Weights of a small transformer language model.
Size: 11 layers, width 160, 2 heads of 64, vocabulary 876, 3.47M parameters.
Architecture: LayerNorm before each block, learned positions, tied embeddings.
Training: 163M tokens, 5398 steps.
MLP neurons of a small language model. Each row is named by its layer, matrix (up: input weights) and neuron, and shows model dimensions 0-95. Each number is 128 + 32 x the weight over its row's rms, rounded and kept within 0 to 255.
After each neuron's rows, "fires on" lists the tokens most often at its 100 highest values on Wikipedia text that the model never trained on. A number after a token or word is its count.

L7.up627 [ 75 145 100 141 124 204  81  82 126  71 122 154 108 170 162 132 133 182 164 120 128 117 146  77 113 110 165 113 122  67 116  80 167 151 101 137 111  88  76 143 143 128 148 148 157 174 146 198 102 135  99 118 145 121 101  93 120 130  72 142  90 137  70 116 118 115 112 115 129 124 153 167 138  91 104 143 118  70 155 142 148  90 133  54 119 118 145 137 133  86 176 122 187 127 159 110]
fires on: "s" 31, "e" 22, "r" 21, "i" 7, "m" 5, "th" 5

L8.up467 [128 118  79 113 106 168 121  64 157 108 115 100  95 133 142 136 165 146 129 102  70 141 170 110 207  94 166 172 160 153 143  85  93 200  96 129  86 147 107 143 162 135 154  89 132 148 136 163  83 177 140 140  93 107 135 174  88 154 131 140 172 166 174 134 130 104 139 158  68 121 138 102 137  90 123 141 119  75 102  33 107 142 166 118 134 126 106 166 150 188 118 171 151 137 143 102]
fires on: "a" 32, "y" 17, "c" 15, "iv" 10, "ic" 9, "im" 5

L5.up502 [110 179  60 126 190 172 179 139 114  88 103 144  75 129  84 141 131 132  39 134 125 152 151 139 140  65 107  65  98  83 145 127  88 125 199 103 167 147  39 124 118 136 123 170  86 140 113 153 141 124 154 118 160 147 182  96  83 129  89 163 189 126 161 154 159  89 124 106 101 132 124 157 119  77 132 119  79 100  92 139 176 163 137  39 125 134 170  96  79 190 118 136 158 117 112 107]
fires on: "ag" 26, "ev" 23, "ig" 19, "ob" 9, "ug" 8, "iss" 7

L7.up164 [112 150 104 140 149 151 162  71  65 111  91  91  86 176 176 125 134 129 167 128  77 116  88 113  84 139 131 156 139 115 151 162 130 201 112  94  95 116  90 123 150 144 150 111 128 120 117 128 127 107  76 177 155 121  91  62 103 101 122 189 161 159  79 154 117 138 145 102 116 111 170 102 181 153 161 117 119 105 173 104 113  56 117  95 185 113 170 139 116 143 195 110 190 147 144 117]
fires on: "r" 31, "ur" 12, "ers" 8, "e" 7, "is" 5

L7.up236 [117 138  97 109 127 136  80 136  58 135  84 146 117 143 136 126 113 152 179 152  76 120  91 130  96  98 134 145 187  80 164 118 136 157 156 118 106 110 144 101 165 159 129 144 197 130 131 171  71 120 105 166  83 174 183 130 114  96 126 147 167 175  38 146 130 116 111 113 124 138 145 200 129  90 169 128 114 184 134 137 165 124 134  88 111 114 219 195 158 185 162 117 132 122  97 131]
fires on: "ent" 42, "amp" 15, "ob" 11, "ab" 5, "ant" 4, "ip" 4

L7.up217 [147 128 127 182 148 119 188 109 144 111 101 104 109  98 113  75 130 101 149 166 114 139 138  85 107 140  84  97 174 109 153 134 136 161  80 159 149  96 177 142 131 210 110  91 141  83 125 156 122  75 109 102 170 123 151 132 153 128 118 144  74 127 111 139 100 134 109  93  75 122  91 159 141 115 162 115 112 174 127 123 162 125 144  59 143  94 142 186 162  66 145 216 136 112 142 152]
fires on: "ur" 21, "un" 21, "it" 8, "g" 8, "ar" 8, "iss" 5

L7.up445 [ 95 117 130  93  81 160  64 158 142  99 118 128 149  75 131 180  79 134  91 146 163 111  78  81 131  64 109  87 106  69 161 113 127 134 141 127 187 101 119  69 147 134 141 123 146 173 148 161 111 189 127 131 118  86 147 147  78 100 143 143  79 123 117 133 116 161 136 173  82 145  75 184  87 142  80 107  64  88  92 142 145 109 147 134 141 110 113 133 133 103 219 149 181 119 112 180]
fires on: " cl" 42, " comp" 18, "pp" 10, " not" 9, " elect" 5

L7.up267 [101 119  80 127  96 140  85  70 139 125 131  77  77 138  80  75 177 136  75 111  97  93 172 158 119 111 128 107 105 116 141 137 119 163 130 120 134 100  94 129 161 175 141 126 130 138 106 132 105 156  97 161 134 141 106 132  78  67 190 186 113 127 123 146 139 153 131 155 149 116 135 168 218 116 159 114 168  47 116  72 103 170 135 114 139  83 123 127 109 155  84 168 106 159 130 141]
fires on: " e" 39, " h" 35, "2" 12

L8.up56 [136 149  72 122 143 190 167  84 124 145 127  99  77 110 167 213  55 116 116 104 138 123 101 180 146 163 134 164  55 118 138 183  63 155 116 112 127 127 164 138 148  68 162 137 161 124 131 154 141 133  58  90 120 147  54  48 158 136 125 137 175 127 122 115 138 117 151 136 141 153 172 128 130 121 108 121 125 128  98  93  45  86 120 127 153 117 182 132 118 120 121 150 143 139 130 115]
fires on: "i" 51, "ib" 17, "ad" 5, "ig" 5, "ail" 4

L8.up518 [128 115 126 104 170 112 111  96 136 179 102  73 127  99 160 129  65 167 184  58 143 145 183 123 110 147 139 159 145 169 162  87  98 131  62 171  95 145 146 113 145 153 124  97 149 147 134 150 141  95  78  96 147 140 128 107 139 133 109 106 223 125 152 132 113  99  94 139 130 130  98  99 127 144 160 143 123 114 135 156 110 100 155  99 141  51 131 111 183 158 148 192 167 146  92  89]
fires on: "g" 24, "ear" 14, "ro" 12, "or" 9, "art" 7, "and" 5

L7.up390 [107 150 156 154 111 104 113 160 133 115 117 107  81 141 102 123 101 123 156  91 149  89  76  99 143 173  92 140 181 118 137 149 120  96 109 127 126  89 153  54 161 182 170 136 183 140 149 118 118  90  64 172 157 109 144  92 153  85 137 188  95 103  82 120  96  84 157 120  79 114 112 221 164 151 137 127 144 164 130 115 207  83  95  98 178 127 119 158 163 103 171 162 134 134 158 190]
fires on: " th" 33, " f" 22, "le" 15, " not" 10, "act" 7, " a" 4

L8.up441 [168 113  95  44 143 165 101 134  86 165 109 182  90 105  86 108 139 159  86 167 138  79  86  66 140  99 139 124 167 153 120  96 109 144 124 128 159 110  87 106 166 110 109 140 120  77 113 140 157 139 149  59 116 148 205 155 113 147 146 156 131 181 128 159 169 194 116 151 134 152 118 175 141  93 144 147  92  72 164 137  89  87 132 119 195  84 182 164  98 145 115 100 122 141  72 151]
fires on: "H" 14, "D" 13, "o" 10, "N" 9, "C" 8

L8.up586 [101 120 107 108  79 177  84 105 153 140 146  85 125 120  94 101 171  87 128 113  92 105 183 170 160 148 119  58 112 142 112 117  83 119 128 154  87 135 150 123 135 174 126 176 116 104  92 169  68 199  79 147 156 107 156 148 144 143 146 214 139 167 161  86 112 148  94 138 132 139 170 170 187 101 118  80 130  47 162 140 112 117 150 152 167  81 105 133  84 150 112 144 141 141 157  97]
fires on: " h" 84, " H" 16

L7.up92 [105 141  96 104 114 111  97 105 171 114  47 120  89 198 148  94 163 148 180 124 108  91 173  69 188 132 188 110 145  98 109 149 125 131 149 105 142 142 159  90 151 152 166 165 142 183 161 109  91 137 128 162 156  96 195  99 134  37 115 138 139 113 148 147 134 140  87  70 107 108 179 143  95 177 122 107 151 162 135 108 137 128 134  97 147 101 104 155 182 151 164 151  77 127 136 184]
fires on: "ra" 68, "f" 22

L7.up119 [138 125 132  98 134 138  48 142 121 139  84 190 120 136 152  99 169 130 182 196 102 152 166 120 158 110  70  94 119 117 125 105 151 139 130 140 154  64 116 124 150 161 120 131 194 145 144 161 149 117 137 128  99 127 134 131 156 106 101 231 128  93 119 102  86 113 104 138  86 125 121 108 115 149 136 120 105 149  93 128 128 106 175 116 141 115 118  78 135 192 157 102 142 174  79 127]
fires on: "t" 63, "g" 23, "pr" 4, "b" 4

L8.up594 [136 109 151 136 124 111 105 155 130  86  93 126  95 141 132 193 137 163  88 120 164 150 134 104 111 109 129 239 159  85 173 153 117 140 160 111  79  74 159  80 158 122  88 134 128 101  91 154 168 122 129  69 110 117 154  62  78 140 148 156  93 134 130 162 141 123 139  66  85 118 121 112 148 131 122 145 116 119 175 153 145  63  64 115 200 136 115 127 183 110 101 131 103 139 162 185]
fires on: "ar" 48, "act" 13, "p" 6

L4.up268 [ 90 136 106 115  83 160 123  89 127 170 130 132 124 145 128 182 103  79 163  63 126 133 203 106 145  74 152 164 104 104 120 203 115 154  88  97 106 139 165  66 202 102 132 101 158  49 138 155 151 187  91 132  91  76 140 142 113 151 127 210 123 167 125  98  91 120  65 171 105  95 164 105 174 105 177 143 108 138 144 125 162  91 156 117 112 193 150 137 134 117  98 104 157 138 152 135]
fires on: "==" 36, "\n\n" 29, " |\n\n" 19, ")\n\n" 11, ".\n\n" 4

L8.up47 [ 93 113 128 138 108 176 122 144  83 134 120 168  72 124 131 137 107 150 174 158 142  74 123 132 158 161 147 110 129  78 133 143 147 134 198 100 145 112 107 122 132 129 142 142 158 111 149 170 175 174 114 115 156 147 120 112 120  68  38 161 139 137 104  85 117 116  82 105 160 109 104 145 119  94 140 103 122 174 132  62 137 133 156 123 178 168 165 121 176 103 138 135 130 159  46  86]
fires on: "p" 27, "b" 15, "g" 11, "ab" 10, "u" 9, "um" 5

L7.up544 [160  94  80 146  99 151 159 120 124 146 129 164 104  91 135 101 128 145 108 141  83 118 123 104 159 103 188 164 210 141 150 144 121 162 100 124  84 120 178 124 137 212 128 133 157 115 122 165  94 119 180  93 179 137 145  82 104 121 157 140  77 147 100 189 109  99 130  73  75 133  96 145 123 132 103 158 174 129 117 124 140 102 179 148 165 118 145 152 115 175 107 215 143 145 114  96]
fires on: "o" 18, "el" 13, "he" 13, "y" 11, "che" 7, "a" 7

L5.up103 [105 142 109 107  76 119 149 122 124 164 125 138 128 119 118 146  97 117 168  83 121 123 178 113 102 120 121 168 102 100 113 157 173 153  89 137  91  94 135 101 180 127 138 115 182  56 147 166  96 186  59 174  85  81 126 150 116 129 140 193 129 190 128  74 124 166  78 184  86  95 158 109 174 101 124 140 131  98 143 149 127 113 137 104 133  96 142 172 190 171 124 144 102  95 166 146]
fires on: " |\n\n" 42, "\n\n" 30, ")\n\n" 12, "==\n\n" 8, ".\n\n" 7

L7.up141 [ 87 149 117 121 140 143 156  90 118 138 103 113 127 174  93 139  94 160 105 175 136 162 155  80 150 141 110 140  84  77 131 142 133 160 136 117  94 151  75 178 149 128 172 119 155 128 138 137 100 139  53 131 144 108 179 183 136 148  94 128 159 200 132 164  97 140 107 128 141 139  95 144 144 129 105 112 145  61 112 120 104 139 137 121 157 115 167 147 112 136  93 169 112 116 141 138]
fires on: "e" 19, "re" 17, "ur" 17, "y" 11, "4" 6

L7.up377 [124 109  96  92 109 149  98  86 151 163 117  79  61 171  74  88 110 165 128 113  87  50 157 134 120 141 136 158 183 112 119  93 132 185 152 101 120  88 117 131 151 162 214 113 116 109 136 182 105 117 143 194 165 126 122 113 134 119 185  88  86 117  52 146 129 135 124 141  93  52 115 151 210  96 124 147 159 113 109  92 141 156 203  81 155 159 125 166  83 143 168 133 114 146 129 101]
fires on: "a" 18, "ne" 17, " wh" 15, "ra" 14, "ou" 11

L7.up289 [101 127 136 127 137 154 167 128 159 105 105  87  81 164 116 198 130 181 110 143 135 111 101  88 143 149 140 162 140 111 141 155 118 161 137 120 136  97 107 127 162  82 127 146 128 141 119 128 105 127 126 153 134 110 188 103  93 113 138 134  86 145 157 168  90 194  77 121 130  76 161 139 142 123  90 143 130  66  68 165 125 140 138 147  90  90 101 122 139 109 186 129 139 160 145 189]
fires on: "qu" 43, " sp" 33, "pl" 8

L8.up368 [ 93 106 146 150 129 110 138 151 149 101  93 150 104  94 101 164  84 202 175 137 111 113 125 165  78 147 120 142 147 127 149 136 136 133 199  93 128  93 121  64 171 170 185 153 171 129 107 104 136 111 138  70  99  98 120  81 124 152  95 174 111 170 142 150  87 126  78  52 123 102 131  90 105  81 125 116 128 145 101 151 149  98 131 157 139  69 132 124 223 122 122 129 122 130 131 155]
fires on: "ct" 21, "lect" 19, "0" 13, "at" 13, "act" 10, "ild" 10

L4.up102 [112  95  87  94 159 124 100  82 134 146 109 153 131 147 159 144 150 121 157 134 110  51 153  80 146  84 164  78 112 136  90 158 126 109 119 105 117 143 173 114 207  97 131 107 111  69 150 169 130 230 128 156 132  93 148 158 162 130 174 171 131 126  79 123  82 124 147 172 104 112 139 128 127  63  85 137 150 176 138 113 137 132 125 110 154 158 140 124 126 170 144 193 129 174 159 139]
fires on: "\n\n" 33, "\n" 30, "." 22, ")\n\n" 8, ")\n" 7

L8.up601 [120 144 115 153  83 149 122 113  98 132 122  85 117  75 153 145 160 135  95  96 121 107 132 101  99 176  90 142 217 137 128  55 119 186 181  97 141 100 142 158 177 140 132 114 129 175 122 120 132 130 132 146  93 140 178 110  72  88 156 175 183 176 133 115  59 127 169 153 109 110 112 127 106 116  85 151 117 128 119 143  84 148 154 187 145  87 221 155 139 116  84 161 182 163  77 131]
fires on: "-" 43, "ad" 20, "–" 18, "2" 5

L4.up635 [ 71 139 143 137 141 108 161 114 135 113 142 129 129 136 171 149 146 135 157 108  70 147 104  86 112 110 129 137 138 105 131 130 116 133 119 148 186 195 160 143 124  97 162 184 164 133 126 134 116 108 123  98 168 175 124 145  78 126 123 115 183 164 145  78 131 129 130 108  41 131 122 172 180 136 143  99 136 135 162  68 151 100 171 128  76 183 103 137 162 148 151 154 154 152 128 130]
fires on: "ely" 18, "ince" 12, "ly" 9, " un" 7, "pl" 6, "ount" 6

L5.up51 [104 159  77 116  99 127 148 101 135 128 129 110 143 160 165  79 106 154 105 126 197 161 131 122 115 137 120  97 129 121 151 122 112 161 144 144 157 114 114 102 120 173 157 147 155 103 129 175 114  90 136 179  53 168 145  83 110  69 153 177  52 207 116 131 166 121  99  96 115  72 113  93  75  85 151 115 127  63 106 201  57 177 142 133 191 131 121 114 139 133 163 143 110 167 147 177]
fires on: "ar" 34, " of" 21, "ur" 9, "ng" 6, "ist" 5, "is" 4

L5.up402 [102 130  86 110  91 119 106  89 102 124  88 143  74 105  89 138 103 161 143 125 111 102 109 133 139 123 138 147 133 121 210 108 159 180 155 148 127 136 124 139 150 121 127 183 148  50 167 141 120 104 103 127 136 125 132 128 100  98 109  91 127 193 161 145 122 127  91 117 107 142 129 134 133 141 173 166 129 179 113 102  43 151  86 137 223  88 139 177 181 175 122  85  42 157  67 117]
fires on: "it" 27, "ot" 15, "t" 15, "an" 7, "u" 6, "ur" 5

L8.up532 [126 168  69 107  80 148 164 154 108 148  93 132 102 122 151 201  88 178 157 116 125 151  91  88 115 122 122 140  75  99 142  94 129 110  92 118  74 124 117  88 160 111 178 146 131  71 109 122 176 123  80 142 117  95 152 167 105 112 128 156  80 110  80 107 164  89  93 173 149 156 197 137 121 115 127 127 145 118 100 120  99  95 153 174 180 104 150 142 152 207 125 150 161 118 112 132]
fires on: "ec" 22, "ab" 21, "ac" 17, "p" 10, "on" 7, "op" 6

L8.up627 [141 134 153 149 140 130 146 116  72 136 110 147 131  90 116 108  97 106  97 149 140 103  84  83 101 143 111 216 149 128 140 137 131 139 130  82 148 123 176 140 128 124 199 157 166  85 126 133  82 149  64 133  98 132 107 122 116 107 152 157 172 132 149 100 146 109 132  86 168 134 127  93 148 127  95 132 140  75 132 133  76 146 139 116 112 110 195 145 157 139  80  94 136 130  57 134]
fires on: "0" 19, "re" 11, "n" 10, "4" 9, "2" 8, "-" 7

L7.up2 [116 194  95 121 126 114 161 159 130  82 100 110 113  96  52 132  87 143  93  80 136 134 157 160  96  86  95 126 121  83 123  93 127 190 131 118 150 103  74 142 151 193 151 109 162 145 128 188 140  81 143 108  88 131 115  98  99 161 119 154 145 152 125 166 112 131 141 141 109  59 116 139 135  73 133 108 117 193 107 127 149 109 155  50 135  99 176 109 118  95 104  93 183  53 151 148]
fires on: " Nov" 20, "ig" 17, " Aug" 15, "iss" 11, "ug" 8, "act" 7

L4.up349 [ 69 191 135 112 155 183 156 171 160  79 113 107  59 153 100 191  90 142 145 118 128 103 140 108 144  96 119 103 146 118 199 142  57 128 120 174 138 118 134  91 147 117 133 144 134 133 143 166 186 164 130 141 137 113 142 109 113 135  80 152  86 159 107 146  99 162  83 105  88 131 171 132 105  67  90 118  76 103 122 181 175 106 171  86 109 144 132 135 138 123 176 126 176  24 110 134]
fires on: " sh" 51, " sp" 48

L8.up227 [112 152 137 143 121 125 113 128 121 124 105 106 110 105 151 189 166 139 152 129 131 124 137 195 104 103  85 158 164 147 126 206  93 129  87 174  96  84 111 140 152 164 127 150 132 133 146 132 167  91 140 186  76 130  94 141 122 109 120 152 125 138 133  55  94 116 180  78 172 104 168 132 162 120 194 124 102  71 208 154 104  95  99 114 182 189  70 109 112 177  65 162 162  87 126 171]
fires on: "al" 18, " St" 17, "ers" 11, "ic" 11, "th" 8, "es" 7

L4.up374 [127 134 116 198 148 110 114 179 157 138 109  83 127  60  84 110  70 116 139 135 130 110 129 161 121 123 145 113  92 132 135 154 105 150 160  68 149  93 114 172 157 127 142 142 176 176 132 141 173 170  98 159  82 147  70 116 115  80  88 114 147 148 142  96 122 132 116 138 109  45 125 120 135  91 110 108  72 105  88 108 192 117 151 130 124 115 168 122 136 144 132 102 124  74 110 110]
fires on: " att" 31, "cc" 25, " cont" 12, "orld" 10, "ime" 8, "eam" 5

L8.up566 [114 116  79 120 133 156  71 127  92 159 147 117  83 111 134 134 119 145 171  97 110  91 126 134 180  94 203 178  80 130 134 114 141 145 128 150 144 138 119 101 145 114 179 115 144  88 186 147 123 156  92 166 151 114  62 129  71  46 144 136 196 152 144  82 166 138  84 109 138 116 168  99 126 162 124 168 165  80 159  54  80 139 146 116 127 111 134 143 165 164 136 121  81 205 132 107]
fires on: "u" 48, "ic" 40, "c" 6

L8.up71 [123 128 150 104  76 171 180 129 130 122  86  93  64 104 116 191 109 144 142  66 163 114 151 104 109 137 120 111  83 146 159 148 108  95 122  98  99 138 130 115 114 149 156  89 188 108 152 124 142  85 129 164 143 111 161 152 127 101  90 128 159 153 183 128 148 127  90 123 111  81 132 141 172 125 134 111  90  67 119 143  98 115 178 158 200  75 114 151 200 138 105 182 162 131  69 123]
fires on: "ec" 25, "h" 20, "f" 18, "l" 11, "ac" 7, "op" 7

L4.up356 [ 82 117  97 100 168  98  86 104 140 107  78  78  83 128  66 149 139 165 124 107 117  90 149 124 149 108 129  84  86 140 105 140 109 140  79 159 159 136 134 102 194 152 110 137 107 171 106 174  68 152 181  72 163 152 133 174 107 156 157 163 114 112 185 165 150 146 122 141 142 162 203 204 158 112 109 126 116  50 131 137 169 165 115 126 165 114 130  78  99 158 117 204 118 147  73  97]
fires on: " on" 29, " to" 12, " |" 8, " e" 7, " or" 7

L5.up623 [ 89  95  83 134 146 114 158 170 111  98 110 173 113 125 142  91  89 180 120 120 113 114 164  53  79 132 151 174 134 124 167 160  84 122 129  84  91 151 173  57 171 169 156 122 171 124 125 121 145 129 143 116 130 190 114  60 166 131 137 176  86 138 102 140  71 135  44  87  99 121 137 119 148 166 133 136 135 108 110 160 184 120 140 128 144 125 112 178  99 164  98 133 159 117  88 134]
fires on: "he" 70, " he" 13, " the" 9, "che" 4, " this" 4

L8.up405 [125 151 125 116  88 150  82 135 129 172 114 159  86  95 142 179  81 127 199 101 136 135 159 100 157 101 106 114 110 139 231 148  68 183 140 144  92  96  99 121 137 167 151 123 190 140 154 124 148 107 131 174  99 194 120  94  55 134  79 159 149 107 102 151 117 116 157 135  62 117 108  95 180 178 117 132  63  87 136 119 169  92 127  82 140 132 122 176  90  91 126 148 193 117 122 138]
fires on: " or" 49, "it" 9, " ch" 6, " pro" 6, "ram" 4, "th" 4

L8.up425 [ 94 120  76 135 194 157 114 139 144  91 114  95  86 123 163 141  85 172 165 136 103 109 145 120 103 123 133 123 152 152 169 136  62 161 153 114  89 134  70  86 142 137 154 126 188 127 131  89 155 111 120 161 140 176  97  87 155 146  82 157 144 129  68  83  98  93  84  92 131 110 154  82 126 149 183 150 163 150 176 146 124  86 125 104 151 137 127  90 165 171 145  92 166 164 155  99]
fires on: "er" 24, "i" 16, "fer" 9, "g" 9, " the" 9, "ro" 8

L5.up324 [ 92 111  88 170 161 109  95 101 139  75 101  77 114 120 186 176 107 128 146  78 115 152  84 170 152  48 162 124  77 123 168 174 182 127  97 184 135  94 115  98 155  90 149 146 149 126 151 138 141 105 143 153  93 140 107 180  80 131 148 131 161 140 130 103 168 134 139 113 144 141 160 133 169 101 131 159 119 104 175 165 106 184 103 132 133 118 128 105 151 160  87 136 106 110 164 133]
fires on: "ec" 65, "ic" 19, "es" 7, " res" 6

L7.up348 [155 135  96 155 112 126 155 107  99  72 102  90 108 150  71 137 140 173 147 141 125 115 149 117 119 117 116 182 166  82 165  82 157 160 123  93 143 120 163 122 136 161  80 159 152 112 133 134  91 117 141 112 132  77 151 149 127 153 152 141 131 160 178 168 149 127  69  95  67 149  67 146  92 131 104 116  90 131 153 113  94 138 125  87 135 145 142 129 126 150 100 159  78 144 124 185]
fires on: "ar" 50, "t" 13, "ru" 11, "g" 8, "ow" 4

L8.up218 [158 145  86 177  92 131  89 127 181  99 138  78  98 107 140  84 139 153  93 132  95 137 143 121 186  85 116 137 143 146 150 103 166 127 157 111 188 121 149 153 118 138 148 106 122 101 149 141  43 127  94 146  72  83 108 153  82 121 142 178 161 150 156  90 189 129 131 135 120 125  88 107 150  85 103 151  99  84 128  93 120 127 158 122  87 122 119 171 182 145 128 189  73 142 112 104]
fires on: "c" 36, "iv" 11, " rec" 10, "if" 8, "t" 6

L4.up215 [ 57  99 108 179  73 176 135 142 118 145 128 156  66 119 123 137 118 134 170  61 118 137 150 136 174  97 140 155 118 112 195 152  87 170  99 211 130 104 111  86 167 181 170 185 165 162 139 127 133 127 174 128 111 114 127 117  80 118  84 148 133 150 154 107 111 118  56 137  85  91 165 138 175 140 104 129  57 126 150 150 121 115 191 116 118 133 120 107 155 162 128 110 179 111 145 115]
fires on: " or" 45, " ch" 16, " Sh" 16, " sh" 12, " and" 7

L7.up175 [135 113 145 159 104 156 105 111 103 124 104 131  50  84 120 110 120 161 115 156 128  95 107  45 154 155 153 137 152 128  89 152  77 113 149  45 143 121 144 101 179  51 201 130 174 120 170 126  71 113 100 118 107 147 201 159  75  88 221 133 120 126 153 131 140 158 104 156 170  85 172 189 110 138  89 127 115  58 123 122  83 146 145 122 154 116  99 161 129 151  88 117 155 106 102 150]
fires on: "he" 29, "C" 21, "W" 9, "o" 8

L8.up324 [156 148  84  86  68 109 129 167 163 168 113  98 112  81 135 167  86 182 184 119  49 132 171 134 159 148 104 140  52 121 145  90 159 154  94 174 129 151  61 131 146 172 133 126 150  99 135 145 175 136 146  99  83 157  88  77 138 153 127 159 108 158  90  57 145 167  92 126 134 107 101 147 153 125 148 139  81 106 177 111  48 118 163 126 159  98 131 128 110 145 123 125 143 155 103 143]
fires on: " pro" 23, "ar" 15, "al" 10, " Pro" 9, "b" 6, "le" 6

L7.up292 [107 169 109  76 123 148 148 141 133 149  94 143  71 152 148 145 113 196 178 148  64 132 125 113 113 110 108  98  92 142 145  95 133  68 182 119  74 142 100 132 139 155 138 145 151 120 128 146 181 156  95 147 185 116  88 111 139 105 110 155 226 131 152 142 159 134  99 126 154 132 173 136 123 192 160 151 147  95  96  73  46  95 140 125 204 133 143 113 131 157 110 158 107 203  85 101]
fires on: "h" 23, "b" 17, "il" 15, "v" 7, "ch" 6, "l" 5

L5.up87 [ 44 136  57 166 138 142  85 147  26 180 112 146 120 137 176 141 145 182 144 149 155  76 132 127  84 182 127 103 111 156 141 113 102 155 150 150 129  95 120 105  90 135 133 132 156 127 150 177 146 131 110 129  99 148 163  90 114 100  36 191 132 167  70 109 138 151 116 124 141  66 160 142 154 132 167 136 120 136 213 143 105 122 150  78 205 103 148 136 158 124 212 191 126 107 173 159]
fires on: "ly" 24, "ist" 14, "ar" 8, "ill" 7, "end" 7

L7.up198 [ 49 134 169 128 137 136 181  57 102 138 108  82  94 158 116 172 104 166 163  90 170 128 135 134 115  79  91 124 123 132 165 104 140 125 109 154  71 117 108 147 129 138 190 138 163  86 130 142 125 108  81 134 149 117 127 101  86 121 139 180 181 207 133 145  87 129 143 117 135 123 168 159 205 103 146 134 110  60  84 189 126  89 113 117 170  64 127 113  97  95 133 134 174 128  83 101]
fires on: "e" 37, "res" 22, "h" 16, "ur" 16

L8.up309 [105 133 142 184 142 174 158 110 153 101 144  59  72 154 141 136 127 141 134 137 112 121 168 121 171 131 152 121  87 106 170 144  84 165 161 174 138 109 171 115 129 159 125 147 186 132 135 113  87 195  81 115 151 140 112 103 132 100 127 120  84 171 112  68  95 137 136 111 114 106 209 175 137 144 173  92 150 105 128 104  83 130 155 102 164  97  88 116  93 136 115  98 147 144 114 141]
fires on: "ro" 47, " e" 12, "-" 9, "i" 6, "ra" 6

L7.up506 [ 62 168  72 150 142 187 119 161 145 110 126 161  92 152 148 189  58 128  79 168 193 103 141 111 152 142 112  69 116 129 150 149  91  67 152 117  90 122 126 157 111  88 129 177 138  90 137 131 157 148  84 127 137  88 203 149 121 152 105 179 106 134 133  90 114 135  94 152 181 139 120 178 113  64 164  93 128  67  69 172 170 115 122  39 164 121 122 128 152 152 122 137  92 127 118 125]
fires on: "m" 29, " m" 20, "ot" 12, " k" 7, "i" 6, "k" 5

L4.up418 [106 130 128 159 129 155 166  57 130 197 109  38  48 153  94  80  79 199  97  96 112  90 116 132 128 134 123 129 158 131 135 137  80 168 138 143  78 104 118 120 160 113 175 133 200 161 124 110 135 103 102 142 113 134 132 144  77 109 154 126  95 159 110 151 126 116 150 109 175  81 149 175 162 123 109 110 133  90 111 146 104 163 136 132 122 135 126 162 157 130  62 132 113 187  68 116]
fires on: "re" 51, " a" 21, "he" 17, " e" 10

L7.up462 [ 80 171 122 127  97 142  84 112 143 102 112  91 120  85 173 133 142  83 119 109 156 134 105 129 195  87 139 100 146 166 116 180 118 157 111 128 183  98 130 119 131  92 142 153 178 122 137 161 115 154 135 188 168 138 160 168  61  53 108 122  85 122 121  96  98 163 139 138 149 111 178 113 134  79 130 146 151 115 127 147 146 126 140 135 134  47 116 184 146 143 119 136 140 110 155 150]
fires on: " res" 55, "es" 25, "ent" 6

L8.up348 [142 118 111 100  79 146 157 167 123 140 116 156 104  77  94 195  92 175 148 139 109 135  89 120 148 110 148 116 130  98 157 134  77 174 145 137 124 118 137  76 163 147 216 115 165 159 106 109 146 125 112 150  63 139 113 125 121 124 106 127 132 149  33 156  96 130  96 111 106  72 105 209 162 147 130 144  56 149 126  78 134  97 174 125 124 110 187 132 141  98 120  97 129 109 137 166]
fires on: "." 61, " Pro" 23, " pro" 16

L8.up200 [136 109 121 117 102  91 149  96 129 155  63 118 125 150  88 116 116 126 127  91 104  45 135 145  83 150 152 139 138 102 149 107 122 143  88 124 148 171 111 147 138 144 169 116 193 121 145 101 180 107 127 194 113 143 157  77 169 113 123 113 120 118 131 121 128 111 116  80  89  29 164 202 159 163 165 143 104 143 127  58 151 137 141  97 123 128 109 147 158 110 185 180  84 130 114 166]
fires on: "le" 48, "a" 19, "f" 6, "ff" 5, "ra" 5

L7.up70 [120 146 131 146 121 141 133 130 162 155 104 157  63 147 105 150  97 123 167 108 128 128 113  98 114 136 159  61 144 113 169 183 102 118 126 157 151 125 208 154 139 118 142 122 164  77 123 153 118 167 103 115  95 114 131 118  95  98 121 135  68 132 135 127 146 166  87  82 172 152 141 144  88  76 156 131 119 121  71 101 204 112 149  58 171 146  83 171  84 141 146 118 133 133  71 115]
fires on: "ain" 21, "ot" 16, "ri" 11, "aj" 6, "m" 5

L7.up132 [102 124  83 122 156 124 115  66 111 143 106 110 136 164 183 157 151 206  96 181 102 139 108 140  95 118 201 190 136 123 155  87 149 190  70 167  94  36 132 147 133 138 137 109 100  97 151 201  93 172 122  77 117 164 131 130 132 138 145 122 132 147 122 166 142 143 140 127 165 118 102 157 164 131 162 123 115  93 155 127 113 122 110  70 207 155 124 138 118  95 141 138 173 161 132 100]
fires on: "or" 14, "a" 10, "e" 10, "ie" 9, "o" 8, "m" 7

L7.up208 [138 169 120 132 123 185 115 166 136  94 132 139 121 148 167 170  94 163 146 177 113 144 100  99  95  60 189 115 127  83 197 127 144 133 144 155  97 109  67 110 131 146 192 170 123  98 147 164 210 113 100 176  67 116 110 149  98 132 122 149 126 143  71  91 125 118 143 111 106 143 149 144 145 102 106 160 140  79  98 182 121  70 157 160 117 180 123 151 119 138 100  78 155  92  99 132]
fires on: "c" 36, "t" 12, "ac" 11, "cl" 10, "so" 7, " Col" 6